Part of a small language model's weights: RMSNorm before each block.
MLP neurons of a small language model. Each row is named by its layer, matrix (gate and up: input weights) and neuron, and shows model dimensions 0-255. Each number is 128 + 24 x the weight over its row's rms, rounded and kept within 0 to 255. Numbers have three digits each. A neuron's up and down rows have the sign that makes its largest values positive.
Before each neuron's rows, "fires after" lists the tokens most often just before its 100 highest values on Wikipedia text that the model never trained on. A number after a token or word is its count.

fires after: "at" 22, "ak" 16, " K" 13, "k" 11, "H" 6, "ap" 4
L5.gate1181:110143120102126145128124110072150098187110137104135115089106131099147158113135121141120122088097143131150144094135139134096151130153130163160117131142132119138127123078121128104131090070104148192181125130120104137102172137158179136136118144155146094139136103134114143117136133119108086159122138143100104134151096138101098155161137090077106126143141130103094114107087141173142105106111106074146133104119081085156159110138128116164125127106106146104098120131071103095131105134114135133114142145173147106128128100096168113139090109142135119078148142159140111138121135118136135104144140154157109079113137139124133121140116127139176146141161151140140121124109135125100118117116147120115164120158140095120156144097155119135112157132121100072125117141174194110077108115129081
L5.up1181:131127105118108115152136112139094152151136146096134073119137134143152134123169147131127134085165179112152118148188091141149162096097145137126115140187169093094097153114113119151135120124167141135116129132133124095115130124114101082082109143094136112124120120180150124112134128131123143145111175136116163109145137121108173186116140091109086108132146143113132174162128105126137167137161150146130106131109148137158171168103114183144129131180102120123144150148146139131118186118122060141136143144133142093091174139162139103083102136121149122109111154134084138143088150133109094144113169138142152127099136114161162149162110114140147102154168082156128148147110130103169147151126122123150094148105104111123142138111116138124162124121117136133163135153149136114106099145147125

fires after: "ou" 23, "a" 12, "i" 12, "h" 6, " b" 6, "im" 6
L4.gate187:133140122080082127137098153154159125112094120097092174142054156150101107139160158130136113135102131102100129086157143141126154119145140095168109159166134112123123108156107136159119092077071100093103109173104087142121108113122146163127144103135154140088093167144146147150130133161142092116138154073163117138141070122103119135129138112128112115160076186159114164120123105138120116136118175136116152154131138151143123148165083133138111120069129154116125118109160131098127122132146137132134152137120135163159131096165147152162125106107118107114116109122111080131131129141123170154135125091133156141072138085164106143103122111124130152112139154119147147121126114143105112128143119158167122142142118135133157129122136100116158137168128112155158120162110158150138146134151165
L4.up187:142100080103126146154124102166116150201137089153165123153124107109078163144114141090160149092159131116143179126158133159157137112088168090144122125111129121143116126136117177135125122128118116112142127102120145142120138135065113112109167149138120102134122118147152083131144137104134143081107149135100117163179120117144111128086183122143158128130133171154090120107175096105133150113107105107139148096105160092137134100115110101092110110152140145108122122118109100115137108079162130136098112147145121143096161175198146163126120140079155116123143131144118145153153149135159141093133137153155103107124131111121114150123106137144137116121116144149134116105116109102150122136135142081103145138111139132121087187081134155097159138104094128165097112129131124113095151093126123

fires after: "ut" 17, " Ch" 16, "art" 8, "ect" 7, "t" 7, " for" 5
L4.gate1033:158148136118147155148127140069081113097096124132087155159158113164114124095160120102151100108107087133107079128091140139120062158106125087103139158119078136156151157133074141120127106086108142134150113126086127073120147101118128145122139154108101098152109119132111119157118108153105131144148118135104125093119112162154116097143109156110104117112159118127128185118069154105071134163136124125131143175100124126142107136089138115155129089116139140123128098117163125145114120110115114159154162130100086095132134121124161136128114166091126133155102119153067115143124138137101126103122130113138142164120130128150104152164150141134121098129140110122105127120109135118108104133126141134138134109138075138162091085150136169122074169123155124151097114170160129127099123136170149
L4.up1033:142121122186125158134105124130133155064164113122130175136141107105101094142131110118123113128118080117073149127089131113134097167138125111130124136120160130144147104150115095099135131116132095109169158139114122113114123133160133121150157156082104088116077132154135099098130130114102119133169132141117145094077151173142143118128125154124087137104105127119093145137123126084098051124140140118135131120116105142124139114148101159152177108070102164079135118154150149142146120165104154129162096164128121110156123082134125136121125108136123088116188125115128093098191098122142115131110112127144180123107121136132135133192117145113117087153152132154092115120118123106109147104110072109123139120122139124117096123110146098123144100156128173131093161140115129080132115126136127

fires after: " B" 22, "b" 9, "a" 8, "u" 6, " A" 6, "i" 5
L9.gate842:149144116079109133121123137116134149131149070133096134176119106132116126140183116118145097126085137134109083123135132108125095155104084114171092127118137152118152146137120156113144108112121120137086168139122140081160125157126122144111187133095132094115121159175132170121116166149110091173104141095153122152154102107110125121103167130144122145129126141107136109143131133093123102128135080165159150138097150111145147177131130159138168140101144115127141118092147142158104094137134117150151173163113121162145127106141140188123121186124155125134153100155134161093131136138077160152131113104124121185122122128116114134085151105151092101121117125163090153076100124093080139133114104146138099148119134134152114186145148155143127100155133149089154136155134107135157136130118121
L9.up842:132080081125145149139128114102164102146142100140199119073104126132117151138168107132173114109069126168133142110157122118078120126148135159167101133128140143151136126139113141160090146118089100112137160155104116124092155143109136114124098097121120153176145114132152173151122122121145106139095138061166131159118175131114135118093148098110171153146097122137139145138146150136122113112120134133122154144131102139122110142151130129109136129104066126126101120147142134121102139123140126144115072121161122105079126104160121167123143078106124101175147117136093114091125131119091127101176145129115094167133113091142126107121143073123137128135131095143072149160124089115159131132069163103123103119124132118109121130115110155108130162120135136121107143122129157136140099075170129

fires after: "f" 17, "id" 15, "er" 13, " f" 8, "v" 7, "n" 5
L4.gate897:146066143077123086148103117139142163128102141142091163137163091123128117134109119143133147108128158149130099146115123153093174142149152154122123112171100137137123129121181122112149132127124129113119124174174130138138151106154169102149100117125108139103133139131170132160152120186115114130115104133097136115143111109119125088181102123111109115106123152146092126146120127117110128120134158060099119125126129116126101120167130114118144126091103091144138109124110144201140105121162105105130152130139181120110122181180130123113140088106154118121102116170100105166096158185150134147130150178158096150171156108135116110114124149144129123101166178118107097144169088139157155105123116097128120101103113145151105118129142133141128141130162126102102135107106114177111116160146097
L4.up897:106117159089122125142140118160133118139105155114149148114154135112133128136130146158156138136096141145162122117138163156118187122094159133128122095090117129125100141133137157137162107151101078091075106151116140128120142120161115149072153149119086151137132137087089113145110107123150097118139123104154137108128144115145112128117122112135101092152147169107092108106093126130141114148124088103104111136137127146158094152140143155132109171152106127113123120088130113143130088131153116168100148103110150142130100122118192141178125151154100112132129160106157123180111144116153098117174091112160095146127131132112133153116100175150186099088136091096139169140120116115103124122108137152147095140090137111123174113177135124141156193116150092147108141163123112121158064126123110

fires after: " b" 21, "\n" 13, " a" 8, "u" 6, " T" 5
L8.gate169:143103111149147155172150131086168096094101094108112124111113110102180123125117135142177119108133124132113149144167134160153162106115119131172145139189098090155123116147124156147108149118154139136139148160118122147093106107124109129156108133115125142156145123135124097125144123161135127104133131132161156114165159122136143137126140150127103152092158129137145124112165088140126102147154126128132112072085110141130119126158132121121113093105133115105105169139188165152114130106101155106124119124166127097094140120127144156140094121103110119115114130122081132141158181109114152152109144105123156113138138168112101123138134138214125127145099144131104199131074111094113136090110115127110136138139138121135180098149145144111130147183095164157096106101134201139141149107139138
L8.up169:112142110154116117131150165126128113109165141117143107094104112133114143096139102113105153080135119151121094110111140124154121110143145151152157132137080162122173127105092114151143173162123131104152115122103149173123085128166119117159141143132125128095135133114094117136104104150109147094185173133101132126133131114074105104127130098110137182136133111137113127077074110131138109136174145139137112130144124108134141099129156191088156121140135124104138095096170127100139128153188120087135167177109135122088143097126124119121110133077129125125111129132068120159099136116117149114125112127139120128093140154108111106118175129155130093135148111138115126110128098160169161123159113135146107147156110200145162091138122086118133182137125116143150146117111079103159096111112122

fires after: " n" 59, "ot" 14, " v" 4
L4.gate9:132111074129134115096132069098156122156160139107166143133121103120142070090145117146083117130123133149154139119113137170133159126169133138040149112153085115100109133088154128141151142105150142165150125146137144145123130115133137151121152162143128177122139126133123143121122127109118096123154135093072102124104105137125135071092106106121128187094129161136144106097127121090130169105147137103104148116138171136115125130128162181108081145135143130076121180122132161140142150106111189115102132112141173097142129160135124109105141112161125097131146141117159074132150145122105136136132150124090162120123156126162115157102135131105121098193108114148110128121162124090120121136128114143130155128133068139139120131145116163099117140108159112142116103137108113132115114146115092
L4.up9:163114090113160124157159165158132112127133118112146116082102104117113156100132107105126105143129115122110129112142177094154118125153167134138112153155160120140136148161122127100153100142097162125132131202130148129125154125163129109106109113097132140124136117147105107107150194130120122135115124083159128121133094153116119110145100140148112115094094178138160144084091139169057145116189137113163099146175129142162139130174113107140159142104105095100122105103142122100112086109131145100126133123154123134140078154156141152151115142106062125120120124171177147161105127098123135135110154133118105098062118107115150116113102163150104176127112129092151128127137105123113133125129113101132128103165185123149137117107130121092107143126151117146134102161115098126122145122135095

fires after: "re" 24, "o" 16, "t" 12, "us" 6, "a" 6, "at" 5
L4.gate685:118151146097117126098132120164137133147133144179112120133149097183119108112135161134152087095096122131121113114116126138167131132149092083131176125125139122123127134141099165155143121107126093140153125108137155083146159125147097159140124142105112115134092118106107095084132125133120133123175106183105163169148132129115120078130093125111137113134142132161097127146124136162149145116147150134135157143135130137134149101149091157093181141148149126095136081138170119113147138154169127137070113164089114143159116111125121171122161089142141110085129163135086118109155131131149109133148165154138107140136133093076107123111106128115106177093140112130119139163130106140146155141078124127095101161153122126101117145099194123177121110127121191101094152142128121083115132139100150
L4.up685:139159149148112151165119129146112131164132108151136112132120148119149153143121145135140119089110149130125147085128125158141116136114140107136154163126207173161126122143114101150126102165125128155088102135174079118143145137140146138119102111139141078098095138137110116053136147145128136137187084141144138137108149143106147144143128145112125096140128116128130124144154160112115126099117145162159132130088138147158120112148141133139119088112101085087093119164172113102106106113141080132167157124136148139108107145143138142102149151165134047084140102130144114140169119115147145126133113093151118169135170092131071116143134120159125145144144142140126169135102123120116113132156156122095148127104143154111152150125156139077177121146167166091111124136174117113149129115073108

fires after: "ut" 27, "ov" 16, " M" 12, "at" 9, " U" 7, "t" 5
L3.gate1208:151101118143108143091134110138116130133073134138109153161113099138109158125168099108126159068103176084100126129150119112150111139095108121070138169170168162092148116108129161159125114092100142162093123116132069098117141114179139166133101127122138094121098144139125126087111158191103112114140102126135102080140127140122141119094101172129149137129136133157088130167125091143095118174150133118178147139143112162146120128127125098138143126139127194119099102124141112124118168122094139114142113124112131135088095146137092118119154118119146111144144144111103098151121083120145156111139112100133153102122133117143142169124093114099146124128130110151154131123126135167144128121149080076126166148134101121112147163114156132116109130138156140140168127133120139083108068140114149
L3.up1208:163122105151096092137146082159132122094109136143142119133145136100118155109125114138160117139120126150142081114089131135149110181075124153060130105181140128153167133166137133143131146057121125157132132104130106119133122115133159169135095158155127127127103184105135117119116149172163125096128127111143134100113177128114114109120129153136133135114056137145125131175135137117079157154146129132153105093118132153128114152150084112156155130087126149121099098123117124140124134103096189107102115134099127110106100144147101122099166112170161151151110121101139131122135085126127138152139137125142165107130142121113143153190122144143127129113152119117121108135182108160174141167109095142080128116131133115116172158138146147108131128147127105173138134130145148113127115187117171

fires after: " an" 12, "h" 11, " M" 10, "m" 8, "r" 6, " m" 6
L3.gate643:122143148168127125153146137107108139137096157142135122109136115131100095091157139131146190126118114170144131103141092181143094126102102143122139150101116118155110113096147131168099130107115136134126146122157107094106156110113143161083105105111097156165155140120104130126157108189160074069142158165125128146107127116156122122116141148155117136131112133176120158114159087086192162123120068090107139122165134097090144113130157159084109142117104123111135116123105097153112090116145134129136164134117142132113129131140141102102122097117110117149166077133131153158210093127100123131115148080134140111142180142095108138105136145159159155120159113125108102163123139109110113136140150135094114149096088127138094145114137121117148122127136110120167119142131129144091109137150106
L3.up643:130172145120085135139143109072095114121111123141143120131101113137072148125141173133099149135153110124123096091099136168103170114142113153128144116136116097105097090147140142158154157060110138146130159151167110134155131088158137160123159123082117131187146125137145151123134123137141071127127147142153114128136177086070136122110171184142125141105143097120101118109107141127165144117134090163083095136127150160084169122152136115141154121103128133129108134150129119121143100150139162122101136131120110102158140122100113139110127080091141111129143112085133070128175121126118111157093169136114149161148133180111115112123110142127167143136105133143133159131148099102140085122104126135144089132113098101088136140108152127165171078142112127113104134136110095137138125129131146

fires after: "at" 24, " h" 15, "op" 9, "ap" 9, " f" 6, "h" 6
L3.gate1329:131142116129102156087147156110111113137138133110146117148113128148150137120114100089099119156111116118132117128137154127110114110144128109145169121126080125132121092144122092119138137097102115121163127141121119124092123084127147150118113146120157150156173136153139158148105126146177112148100169098194148117158129093158118098116138143098126159163158149108141050132098132143110115110141127093109122113128123130180159120134093116151120132181140119108117167129116106147172141107082161124114130146156093108117128109154175117095145119182110140088139133153120151096141181146106132124148138147125157073106113159167119130169128134132116147120104111101131132172104088120088133071125171084075126110137135114137130089129124132138101138097130096163124111141110164151107109100180098
L3.up1329:135110150116086142130120125143134105121134101122090145124153138099111142144162147096132159135128116135144152132135135129066117111167102115125118106137148110151135155149096117151168110118156149116111160126159159104090098106106129167125123133076140116148111138128156173109126097132082163124108124119114134090133179197139142154188102143105111099083110103138133165133131124140139113140143129164080123130114140182133141125154172117127106126088115110122128135143085114112099106126115118158137144111151132160136077104125154146151137135148141117159120129136173098131132131155150159171134133145165112160138123114130146139103087112132149097162126076135141191105096113115139122169087115051155099124121136160143169102115120145165084125110095148099127105143137147166125124106146160

fires after: "on" 13, "re" 12, "e" 11, " P" 11, "en" 9, "et" 6
L5.gate424:134136114132136073124136122141114116149081165121178101146118132096106179112123095109152127132135062107080124146112113130159150158098137169108096109091132122112132119136156136131116107127147146118154091114124120155154148113141129119152091115147168122113148120107106146147090123132131143135093110165128130115125122150074156148135114137161171179118118162146123108112130178117101108127128119121114155121150114134168138125104096174133145095077152119126131123102127140098113127121112124153125149149145143122133134176158106101131110115118137106156097149132090115122115183136125141129132124130135164110182107133082129146131127118135117165123143137150148130121097093100150128041101112088120131126158072130095121085164153066114115141149147125085144132151158185085153118125094133
L5.up424:107110147126148142121162136120149141169124125091094118179083136145107099106098122083132133157121138094144160108142114120106136153129122089126164160132177110125119122132110144141164168110114166071182097094152157123115150147165104122146109114162117133143100137160134123154101162144164109152134121106127111096130072113125110118129106129119125120092151112122153096142105155163105108134127108165163116175145137146117095097103081139115090135163126110065138139097144091116128121090143144196148140120133138133121123127124088123110119149127110160132115109135103117135113114118102095123110127156128143143125135119115173102125155167098119149125122158108089104110126094114103144164087113114099151086166122122121139125128099101138126125127179164092177141085163117159080130112097143

fires after: " d" 24, "c" 21, "o" 10, " f" 7, "u" 5
L3.gate123:152122107138133163071134141095145111131102148107163128085113133172138125081162135126127123127148106131128114114116127142116134135151126151072137157130126129155134121140178147154112129171155103155132131136103105104144114119113119112140135115128117143158143134155102173146152099091172159136099121140091163149131140192063113179091125150118099168130110105162135162138098107130088146124128132151090145086143117108150084128149147121140134142140107142117130093175143119134130150127133154127122196124102111154111124123120068141141127152148114145149138129101102099151135138110176081105143094109128119126168099094168149152148128114100134136100150197117134122175117179126171112132137102110144128160145132138126134125132099126088163150142124150166145117142086165154156150145116114
L3.up123:121114156116132171109120145109140117114122116127167116115182101139158169123123168083158120098131118154096146140126135113078150132133118153099118068137148135111133146113151175166128140117133120114113170139146123129098146140096129113138175130086108089083140131134124132119142092094117164157136126177127100157108146153087110090118126120133119209150092091103139129104114119122144171148114156173109122131138140140139083163122168115102108140136135124132108108164165123117133130152079162101100132106132130131101143067145099121148135139128150132146115130109148052102122169125164115086136102108140148099103112110160134136134170094129157098067155156141120149116118128110177132121140144111145109127131110142146117165126131137118136165125094185116122136124146102139156121147134122

fires after: "l" 26, "v" 16, "on" 12, "f" 11, "u" 7, "it" 7
L3.gate761:116149125122147100101134114128136127146092133112102107113157117119156108143128154077144116090141120116117136129125107116170129148153165135163107104138087118122127126103145136103102114120129165135147116116119103146117133134114079166147144203180127154151146129145130178120131106119117135096089125154118082123122072122129156124154105109172136085073120124151062123141113119112166123145118140131135143103101115154117098160145102130098136104108096118102103127145088072165160160164148137113111092131153108128128180093130069122152134120093163150112115121092152083137155105131125089105087118122163127118158082079123137137128114121121129113109124146117119126143169130150163140162156138140138174134138138116129118146170097127141167171155133126107107145102124139090134155127104084
L3.up761:142145106111185125120130120154125114121117107104114145120108120121115088157100182166151147174120144110143135182134121137163199179126162130109096157146121116124116158131109097130161137133123130136159110106139120156090130095050137131149111101163149129137126132129111123136173157148151111118096111134119116168113090116120132130092138126187099135124122109135116112139127161150092099137113183111141129124109103144136129162145106132117115139092100103113103108132079126106141119084123144177132089157147129111140083162150105129177121114151123094122145100148146108079117171125133125071134149109122144142139149106168135129098121127147112149106097141148092122174132139137163135119109137117146117127083088155142100152123143117130123158127084123123155157084134109100104191125133133

fires after: "u" 20, "t" 15, "o" 12, " d" 11, "l" 9
L3.gate812:144105107134146126091117141141129101090134130141136117110145089176131095135141146085142145098124121157110158108117142107128112101091140151069148123135165112151110117099148147112139121127079132168183148194107136117131110115159120135106153137104153150135136149140121096108170113124143157101140143155127135135141107150149145125123142143161153139088122144111117119152079099114059116137116127149132105101148151158107148106096158120090156126134128150146127133150137113167134120118146138135115105130078060084127132098121103108139142140152146132112130127122129123121145109122141135097101125138083102106089126079124156166104158155122130141122142046146112171171137138096104132144090148129105114131171120133141151106134136108097110174173145138172120158132132151167180148123153077
L3.up812:116133128104140152117079163161147103142189103144132127099118088132113142105105136151141149103114111150155130097091141152114162114100147090095123157099122105157123138120096099119149167134161144159107077109175113157142172102134149142115116137110138144117142122149123116111154165175138137159106097140170152196179133106101123093111142134142158121118114133125152101120142134134139100120115113164134173167106089097126107111099159155111071099139093129145133106156141156097128158102103137162115154147145128166168158132094156151146139122118136141104107114139124089136124166101202130112112134123155104135173147104175141127106133161122156162143146108147135150162129156122140127146159124098095147142138102136121112134133124148151141119092133163105136134124173125142150110073118128

fires after: "l" 13, "m" 11, " L" 10, " R" 10, " r" 9, "ec" 7
L3.gate766:145117142155144119096098143120117122119136125144175124135117118073134138142112114096147166086164092130112136198144143102094185163090124111140111104151118163163096143107139134140116149118134129134138116111141115142142118112136106145106145088126149099166149118112112114127127130147166139120128116182122156174129156121111137094104141066136130133103097113175126129104142124119101132095155150156124100156142139090150132093138125166129170144124108109157089142133130158154154109123161164139136068128111155102130171124110111092150090110124169149078124119157131130107087081116138088147149091133137126157111151161117110169092138105150151094109140149140153153126092137144107114109111134135123154137130033139152134104111133106128124153106109128135137122130138096130103147183134102
L3.up766:119147112125158156141143134149159136153096148117143123123142125134054106068144130141138097110140141173129101150112089135148101140127132161120123118177174130121147126136144152154125126111117136139107076111160155164120138155161130082076150156065158129124113120159116125094125121168135097166125101205116118112113170153109099127107130143122155138084112107135147092119140150105134119108113150185130129094131105142116152159111127122092164122150111090144135064112163177113137137164144082132130158117106158147125151113134143091153127123166103124086141141138119123167115141160130137108122139154087122121140166131089108133113122139159142110135169127119125164160171133126100112142109130113107144133097123131181141129115161090120140159121135088151104151120144120102138147121149095

fires after: "ot" 31, " o" 12, " a" 6, "y" 5, "i" 5, "20" 5
L9.gate619:146134128126136146156122090104095096113087122071145127112179150133124129126106149183093108137087109124095141125126117189080088163122128162101104118137110170137151137116114152117135116108098110144122122121103068151120158131117135155141149127082140118070128114152139145136179125126148113128148117100109105120139096134171102076107122087128163128111194129129095143126112122076126128125147148087124118098180154109133146118122132145140109094131104125119122083121122174183127096112160157090143123116140190100104105134125147098127149160155129105101100134094137100097150128123116131136127115124158125179123110131127103126119131148105130132108090082130108126143125131089130141117182093105093150139096097126112118130116131123140101158139147118139156121107114157118141114153099176
L9.up619:143130132113149166133098128135092115101071143094150079133133102104084101129104105088110094125132149118111172136139134101106095082108145117129165127122150144124117115067148116165092084104107127134103122062140150098114160145129108114128159117132099175103125109119160115136165081169160125144156103100175130102111086110123125118148164121151131134103111161114151087135132128148104116130117136130132118100132113157133145115163115110170122176106115138148147119119126092130123133142165117129124160139091170134118101144138148110128081131093129119122114101148068087147156136085142100129139138154135132120156095163154146137133131117159087145154134137125137152099120124100133118108159136081171129194118122172113111148089148118113138117118135126151105077115142131122126106175096133

fires after: "m" 37, "em" 21, "and" 13, "h" 9, "od" 7, "am" 4
L3.gate653:133156144116130126137126164136159086097159093106158128129115110133106108128135097128124112139147109160094143173131139171159114108112101129138139089055126092146116133158102135131085085105188108126116118123099138099173152113119182114107109121135119140172134157109145177098140116098127167109117118146118139162102065167147130073116103101139119117172109119143153133141117112112138077062120143121127080122139147130093142083152120135128082107170138128102114095145084131144104135142155119135136135151103091133131109142118152110123130120148098148156109129108103149131114100138112103153152127114096172150156111172114133140120174147129125119116157108139110139147112138149156102141124156096153162117091126134147141069099123169118088118125095130150144087127126145117106160123129123
L3.up653:130124140105126103142126107149124140139105105157137099112139159165114077150160148177107173076124113086105114174094106160146120117165135084128168092144117110079124120146118126108112116165134124131108107120120090155158129124153120106131133125118087147135111098135114142116134135148177112105097133127120144129130133130152113141140134183153125076129144108124150139111106105149195152120134163204103094149143124147106154128135140066126142177145108112134101123151125133147098127164117131127135156133103130174119088129141114154126093158157115134112136138122090087136131139134143123101101215171129146108141125110138132149110134114120143140119121142113129154152106149134148137153154158112105156122119156129099143130102102127170168079088127154117172193130124145131130085136141136

fires after: " d" 32, " D" 15, " T" 6, "s" 4, "u" 4, "ab" 4
L3.gate536:134095108147115131116153132094116069088132133179127154072115097114112152071079135137168162147112125121124138122127173142158099128084114152132088130111115145131151132136101142117137126129143128149114110114152145136119116114123126144139079140118127166087151137121070108107122134129143187074116132100138117153143120144106118137088134124128087184154093165091107126074145108124129115125153095130110139058117117146141129126150139153100161110107105127090142133139122137158101128155132119128133144086159138122138160136178145150172124081134123114169121168146087100148166098148131124143130143129102139136119127115099097113133135135131137191146120141168134137131119161095081118163138137119115119133153173129135104133121139134161148116123063126099145161130142099140168105146119095
L3.up536:137084130184104170123121132124136122131144112130169139137110104126115141115126154114128129084160139147141086103132143154137151124080128182149114131136106132139151136144123162123146146132121109140132089094105114129134101131134102120117098193115152161093130099118111116122164171109128131137103162141114060154089122096117143163121134059140096148102134114081098144109157110110103102130110094137115116104122139093119116149143159124152143073120145118079139142151093137163101150142146112133117112109132147143095182129146151129132123164148129168138135142107097116140206116122143123145129166155130087115075138107122093092148122095135140131137121193108098122120150144129133131157194123099125144099137157126153111138141141137163128137111094109110173141144159114138165100122143098

fires after: "em" 26, "et" 17, "am" 7, "on" 5
L4.gate795:163132164137161124141148147141076127116115153151119114100135154101062115140124136166132112130152164144163164165163113157162186156119109154135147108103157079127093155152158120087149109116130121107132147135122084135085156112150113108136105107100126180090141089116113106160128116176144125124089127097160158088156116134100100144121134095142149135120132146124113104176160110126122129134150105106136094132173107151190152095104138158142151098128130148122140137135121160145153073137116125136123109124133124075149161143158126149153147119154094136114123081128086087136121104142100087142141169138113145144132108141150132167112132170152138140152108141148091099149131102145135102166117132125121156140111091126117120126119111095105125105134096113087105158155154136087130107125108147
L4.up795:140113139144119150109136158188098185160101107160120126098149145110078119106118118154131167091153140112092163118166133115128090166117095146112155139127106120116135118112097150142073175103119160137132124107140082097151123105100125122124091106113144162136119128163115142126128105146176108118055133115113151106131128138157115126139159138143155086105155124123130132144107098116152142093139177077122093138122109168147151152130118123168136115123149178108169162122114108140120102123114135135130130162121101078140151131142168137100135153083101151160089104134113139182110098193122124134119133158130131116111144115096143083092110119119129146108143109117105136130099126078147109161094136116123137135169095105094126121121135151125147119102140145082125125144149100129086147131121161

fires after: " St" 11, " E" 11, " W" 10, " A" 8, " U" 7, " K" 6
L3.gate767:147151137148149107153148122124153153168112130124139115130108137153195123102128127123112135118119134151173110146171129112094116142138126099146145145144178127132179173148124150127089149062116155134134157120142143125054146053147114088151109153173119107132150128120109130110087165151150116091155117141119120108147143134112143161099074118147122177121137092162132139104124097176153138124151114129150134094084099108117152109145107142131118107135142099145164104130098102168173121147104096092061164132175109146153130118149098119117112142120157090148114160103105099132156117157116126112128143125107171132116140138148123135093143159128116115144134137074114120139127158106140135161111165124142142120177114122116122132175136154129133078118136124125105104108129144141135121127167110
L3.up767:149157106154129161128143130118162132112107120158092108128097095128171136094125117089121115148130110114148120122151153109109142135133124076122188111128097150150131130113162141152110124153131113132136114150087124132159109159107127131105174095115149092078137128135122163106129155124110145123165126176151123103181166081115155142084103096116113139098129166160097114155142092100151127118067111114110125150104146114110167108033116121131120142140140125139151132120077098131118166125147156155095112155120119151102135104125111154151156107149138145145155117143123093119132105148117137095144106115110126162115144139141151131079136091151118129126163160120122141147127137114149132167148148133090107133107054116138115142097129159144105060107165142125098120147162133090119111161126129

fires after: " f" 18, "t" 13, " T" 8, "an" 7, "ov" 6, " J" 6
L3.gate1051:127106118108120121108145118121127097157135097131125133137091119145119136175127134087099130109160127121114151154115110100122104139144110144131188106126128148112111116116167075141137110090091132110146128136121141075166139092145110123130093176146135148122109127147120132081155113156130116132151122151136113131111163131120154139126110157115092164156107090147127143126142063070097132153101135163110108051144117152140137105082166129156130137099157146147103107113135143149130089087119142178151144112111186136118124113131120121134155150102136098140139113133117157113126116133110141139167144107145119170113157090133128121132080170119128124095147123118133106133112154166090157129119097082156118158131095136126153092103138201102102116127118152109162169119140149080163106175146109
L3.up1051:136148097164153154141140113170103118106149119143126147154118122130103104103112138101079100100170127133149075166178129136131090112107113148111195115144125119102168197105184117102082139104086121116118102114116130121133141116112125116161103130119109180122123124102139117096179145136121128138130154138102146139109144131130159137108103145079118096145123092137129091111168094103152123139157156132134093106108114180130121111063128169176101132110150135107101101122127138150080140088117140105165110122142164145144066118137117132129123110113136061124136119168109145148113106118145114132141153094133152130134111122152124167101136163138147150138095123124111120132147160117110173144114122145154143160124119116084126124135118121136148160142161103127138125101165142072156137123125120

fires after: "o" 19, "p" 7, "ign" 7, "l" 6, "h" 6, "c" 5
L4.gate595:183121144118156115128101148129135121088154095117180141103111067115122104120159139092107128125132147158126106117099153157146131123122116175148131122131118139136088108094119097112095114116113154165134140112143117114120131155113139154118110121142164098149146112113146107119181161153170112120146109149100160139107140144123131109126152114096125196112113135119124086122113152122125123138123169131142108084160115124146180130135122163095146119125156150079087111129123116140103069123122113123137098145113100104119190119133127128111134095163180082142092095119131110067129156141152111097121128141130143106154110121141095088118172150131170176147135122114139198149125102160131125082152129144183124066132122109128112092128132116116156107132122148131112116099116098099125149150138138
L4.up595:116175150138108154141099101118088141157155105127126127118104124146156095116126144121138104154086109140123151120110181193123110114100165068120151165144119147116112078128146116164139170093098141083159146169110120184159155129128140161140139096145172091176188142107135159144096160151154136125138104137093094146137151129109178101114113157112117155106124121121122131102128100083156152108131134121129119094128129108121161118149154165110120141106112115138177114116121122151114167113125120109114197143138116119129117101114151092147127145109145121107119086110151105115141099120163110105138106106126090111198086129119130105169138167126103122141121169145107118094168156126158100124104140136104136142116126139123137170127151154103138098122140131138129147115148136169124108125128124

fires after: " N" 31, " A" 12, "o" 8
L4.gate797:131129146121104151127163150130121081154145125153158126160153085111123128118120140168139131140123160085132149118185110108097141069129168157129132135142142138145167154113113130142089163124076101124098125110113150103128120120152135094133095177122117100129121150173114120111125116113148148161110109140127127115120111113102130153169111102118138108115158111126140136161127152131092090134128075152116106087147100167134123107096120131146110122132105114097134098174075099166121113130139144107108150122170109140107172129099104121127136137101148099131135122135129144162107123153138134151131074117111142136123161133094117176132203095128120119104115101103128128130095099123118158131113143128123106140158089145166157157117169127195155126133185126150125157120108084131076186104152143
L4.up797:087133109111123128127101115141158150154107122138124080121102095155140144126124115138117153116139156128147119140113123146148156107142113143124136132135160132129176084104082209121124145114102113111168135150153119126109125163156109131102176124099104127082142124132117101111113111195087083107131141130135159147133121113148139145131104133105132120160136169155085114102080113141120123134132131114122120151089141150122093126092089138140094150127176141149128118110123150126143133140133134143128154126141136148139132113139098099108156156098129152142139129084084086116077147203154118159124127066082131129158111147110127131127145137189122108135175139125127153112137126103128123119140141095146162134137082116104121107073167105141137134140140168102121096139116117094183059124129147

fires after: "er" 18, "f" 12, "id" 9, " d" 6, "or" 6
L9.gate1302:166139113099124108098123126148130165175146155120121126159156111148133147138148115150140161102128123119098174145120094116120152127123138145116100164155095131130147114114175118114164141171078121145123117125134118132142159118134149133126117070082178183113128151122137164142113128144141126105111125159092141102113121134112129124133144088104125154131149145121119178138131128126115096133110136102135134122102143161112149121158159138122157124127148103101141115128103180168117160133133110123123165072139096136125112154135151130154111144075180115137094149125114170109106076093092130122126088127129126102127109069128112104102090113155157112111200129132158177121123164140140102147137154140133077137101154092173137092166104120175109159150169162097122173121133131139147120111118124
L9.up1302:133147154121131092161111142131149088116133132101106143070135127091130138120122181121120141131128166097104138118146108152099140167127145111135108128135092112100114129116123139103121140113082087097102157152157115111131137126114110142173160127154129168137109105147127100147125106124130095120089141174126164095153116129149100150096186067092151118107116147139094112118095118158133130131115146110109138148121128082105122108119165172128147157145111083130171114123082144149148130130152098144111134111165149123105129098151089117100128105122203114116168121098124116148120109191147130133145118109189161137131115105100130099126129099142156074150142154150113137132112152136147132104105122105117087103120166132155106122136159116168132110145158132141110158122123123051128125112177121